Weights of a small transformer language model: MLP 768 squared ReLU, vocabulary 1342.
MLP neurons of a small language model. Each row is named by its layer, matrix (up: input weights; down: output weights) and neuron, and shows model dimensions 0-159. Each number is 500 + 50 x the weight over its row's rms, rounded and kept within 0 to 999. Numbers have three digits each.
After each neuron's rows, "fires before" lists the tokens most often just after its 100 highest values on Wikipedia text that the model never trained on; "fires on" lists the tokens most often at its 100 highest values on Wikipedia text that the model never trained on.

L9.up161:421427528419498514603523549497481544486536473556518478458505543413473514472413592577511415468531460469505455399510636487582500508551562472511455491511475493494502488508448597374514529541530462514499506556482438505555495572489556515443552478584554499524489463592509433478509464504513533429681450419434436488448495460485465481550515469461492428524553519571434595480508575489521553457561486461579488471567464489537441605474468493511523442522476424446489438578548546482529435537512517
L9.down161:613417609511441392597546496523539535481490551579519501521492543554499545549530427462429454531477461441386589479364565499409519490472431558465538460518519514531467513588555408549522498521558497466414506508502522560426448534482486480522488469522470590542458500396461446481520543440487517458516530537477485439448487567478531542462442386529435545479585537563531456514528500451537391569501522506436494602503390510433516503532518500498575562482501529460525532453521496493469589487529452
fires before: "e ", "re", "ed ", "ther ", "as"
fires on: "i", "Se", "ir"

L9.up628:440439534572532418505456487535466363473467499546535573517423577475490504432486616558570533518478460444441499481500558587524584468600506437375439473517581594541471600556495509508501532603503476475494449468518450510534436594503494512483579512563511546498414529472523468479462472506526570489573494464522512485387486532573506512526533535394546472513415496475455435477583440500564522466498489420491505506431483504456547444510489558499502471457409478585403551423474482487531477561479559
L9.down628:445475477556465497530499584490501494467474604562455528419390566454479458522442464489549502431452506518450406585510472521470576590544496541469532513472503520554516452636503514592547523524512507440482513513541455527471571497463543515484503484539643564569423494412515542453435452539455541518485463508487576473380559464437468547666535550465564490462514593513489515607474495441451517509491495454451453421525473518476603476486442416457526472547405533488448498478472502502526428511461496
fires before: "ed ", "vid", "ow", "oun", "ow ", "d "
fires on: "di", "pro", "all", "serv", "ne", "mov"

L2.up243:595527555489472441500469540585584522551514488515393517609380526490597538489476493514521625485515482551459525486555394463438481509411471522529490387520654562470534529558558544563561472509495542448517476516560387491414539543464501470498481438466514434527545535469517505530503500502567490513380493539469507502589447555502499468471433437567437442422499403508512459490568495516524450431540538568491518504463495565496421462525567485551491558438503500517500540517578470502517426538424469
L2.down243:548404481535448457531469485471550445513575448520479444530552476480477483452549466535537450420472482521612520569602540516525494491463450580483503419363465496509524577468413599521487523504472621520562431522468502443558493563519453503518514507522476485448575484467638565574506580489493545500472501509507524490509526580495441442570475498437545455504475473502499572482490524377476482492598437405468415428568426511552420395529449548431539556484487450502500590515512473444527537550523503
fires before: "k", "y", "ri", "t", "ine ", "i"
fires on: "mar", "Mar", "bur"

L9.up536:536508594514445508472496453506455563539424573410447584424475506430541457550451508576430421526523596410517407471535483564510410465550515498519422523519502572482524394541640496498518576471529574505613488507525531575526500514551516512546554465449557516463423447548597509484489513499492522503494526523464491557528481452492551543548455403524555483414479632559524478482496499432413468490357468520484463564502487474516445507475512523435513440454472581505441448536504534489505410534457523
L9.down536:397586500451514565505527482422507521525504440520553650492499498523505491524430497500551413567518437536408485514527410525482559445446459466489442498545532457523497494477562463578498501504541477532709554530508581438510546605468562429432570497504532525433535476518441548495545408403478577458501396591501489551500458471503478476506573442486491549435516458577459489440581464551476511467491445533445521567410574492472525483458498513480506502484525530468556459536486458433588456458484504
fires before: "on", "ec", "od", "ir", "of "
fires on: "p", "resp", "Sp", "ir", "is"

L9.up325:502436603414494512458400539470458554457584496539531574509522470488478449538510499436550548539530527570469465407472460471491525454605478552559506466550535508402461450454419517453552499581585520543554470548481503578515540440389520546488532456533522456454492466386481396568514566419429468478541427564512502558379466573485490452518485516551484523562548432527541554576489393493464546489499581494520564491473451522453469554507470486559517515514492544438625512535444528514508450407490551
L9.down325:440402556478522604485485480480462456544554400462486497475442483546512589514524501524502465551590527489447545596549401459447493518492543453518441492501549525419430532625486452541543449549519469482434518548435469525561521549424584481439483540496577430510531602590537508484503580545567516490497480551426600533506393504448478494470460499527532391505511522416525474508510452537499489481542566490512437518542513642444535481520507420532485570544481530449421452448400438507511475493402490
fires before: ".", "k", ")", "d"
fires on: "0", "mi", "2", "/", "4", "t "

L8.up84:435477538456457536490555510570572416529525555486518440501497467622396510495485492558469530523550462592476558432501461513535424528496524544365389435539536482457458520541604576524517586488478542424449532531394523493504499523532470460508549527530475381509466457388474422536483520511467502455458519469370542438457460557503582483443492463499493539516539556472498605565541449495537478482553549657452522541502480506488516495543487489420559539524507519538449529514467512595452481560441551
L8.down84:424459481540528541547505428527540560460507493524522423580530438505506522538487418480574433426536581517535415469441449431485584511394518529484498475513490498516478500503603416462496452446531565482523458496500465567504530516505466599499588540525463417381518445552573429481468472471491501484561400469532406474553500525554485485436496365541493545572423488532507450558531572457513520514534510593511488580559509420478447577465544448596467460611570440523516491532463460575524503553446459
fires before: "d", "n ", "it", "t", "st", "ts "
fires on: "gu", "re", "b", "h", "l"

L6.up329:503498595544501503494504564478482546435540431564557474529471436555345493515507489451581540610400543479473446469570519523515545462531511561567556440519453517580465539483475461549448556540369537519477504428521473476517518521501485542456585503468449494541441489531511513490472533527481477492463564506491478465532457545526528472521569542442541470543451579557495521525423543502471480317373496508525472427394534500516508517396516461459482415510475438518510444515515400406561530604484557
L6.down329:482430550502532550516498599478484544416518468569516474534517552511471465473595465479508544558520492625461397604465452544481484573507443510551569540503507506504505584420456457507590480516419580516541502466531547537528501584479553496577480521395477522570509563457412555443496542474494546450559441534424516488420474580476499512441489415428466516531468524500508501572538516467417565520498485461470530422591491518422559469453415584531376425409450529485508529479469449418428513479452525
fires before: "1 ", "0 ", "2 ", "3 ", "0", "18"
fires on: "–"

L8.up535:496532548569512561522548428541522506443470555500629569490469555471404524499502461550516505597410561434431489487521489503447420547511515521550454569441476482526548473453507515475486514488387350578587495521447428517489456485445552549578585432508563428458511583415528532515501487475560527483545537438514525456546597478540497461575489411458447512481511428460521410453466432549524486497479478543546389493573505454477499594504513516382545469481473489532499602479549485552482550454458510
L8.down535:449548504471500521434487484442444489478479565476423462517503398658577462480550407518486535510520523461485565590538533473524569455510486504556481486507485494369410506487567569490468536470389483565604541463576518565455470533510520447491504520513545495507495485452550474405480533475463519463478575544488529544514462548590420471495488456474591485523474481380570422508484509579501476507464626491514496476504448511486505511465565405504519659485488498576467476488397426490465583483526562
fires before: "| ", ": ", "h", "us", "ation "
fires on: " ", "al", "an ", "A ", "oci", "ach"

L9.up264:504429434408385482470465609559584500455516587438509515498498494554643497488438571514499494522550546559489464652461441525471519579491486528502523584530469437499585520413476482493516520493530554509459525454495477522518520482471451469484503390480496451453448516495537478583463489484582596495538513523425487496520448508373550459551559471567510481485497569620502483427377454569518534469526478400437501424546503564455503415531440452490451450489515507526579489516522583527517492529503488
L9.down264:482485536498402532563503385569434508452479532432472408493389476568503540579565443513427509500484486447444589592528479478402508578450579480583471545529569511461508535455498454486496477498543527453508591583593515529518507466438489442491515435567437515481529515417570469502500553470543586469451521513470531528404533457495435511532553516491472520435499532518532478401479540526544500562509383456477482474544448484628512547577393473410489603517515533496505519478475435575541480573517533
fires before: "ic ", "e", "ic", "c"
fires on: "it", "mus", "tr", "un", "ubl", "Mus"

L9.up253:498507488498531594486556530504413529495539558543530574473493533548462514506508540520627507522501559422525387585502511462463460517520569446448370443412514440514459492535571480418495466465581514429412433541455558543515465470499494508477479514453507419433495510486514516519496457498471510496470488449505527573593568511485582500510521470430614567522513474407580565503586391554482596475609508501416426514438523526455503487493464524597541508506495492528388457535391481587510486456502484
L9.down253:517536531484500501563582564450459438506489499561521469537573464574461518510514469461527537534489447576458474584470487493398456559537433472495526413455537550563466445490535537532513497506475504501465525459527580470614510526541474550455566466608467482479467529507527548504575526443571493513559437402508433451477467619462363531533508458541531546586596553466475457405497508512448483398643441440522576484487500502486563454572478400437473500403519492418471457446410503481485484501542502
fires before: "u", "ut", "od", "e"
fires on: "is", "ang", "min", "stit", "leg", "pol"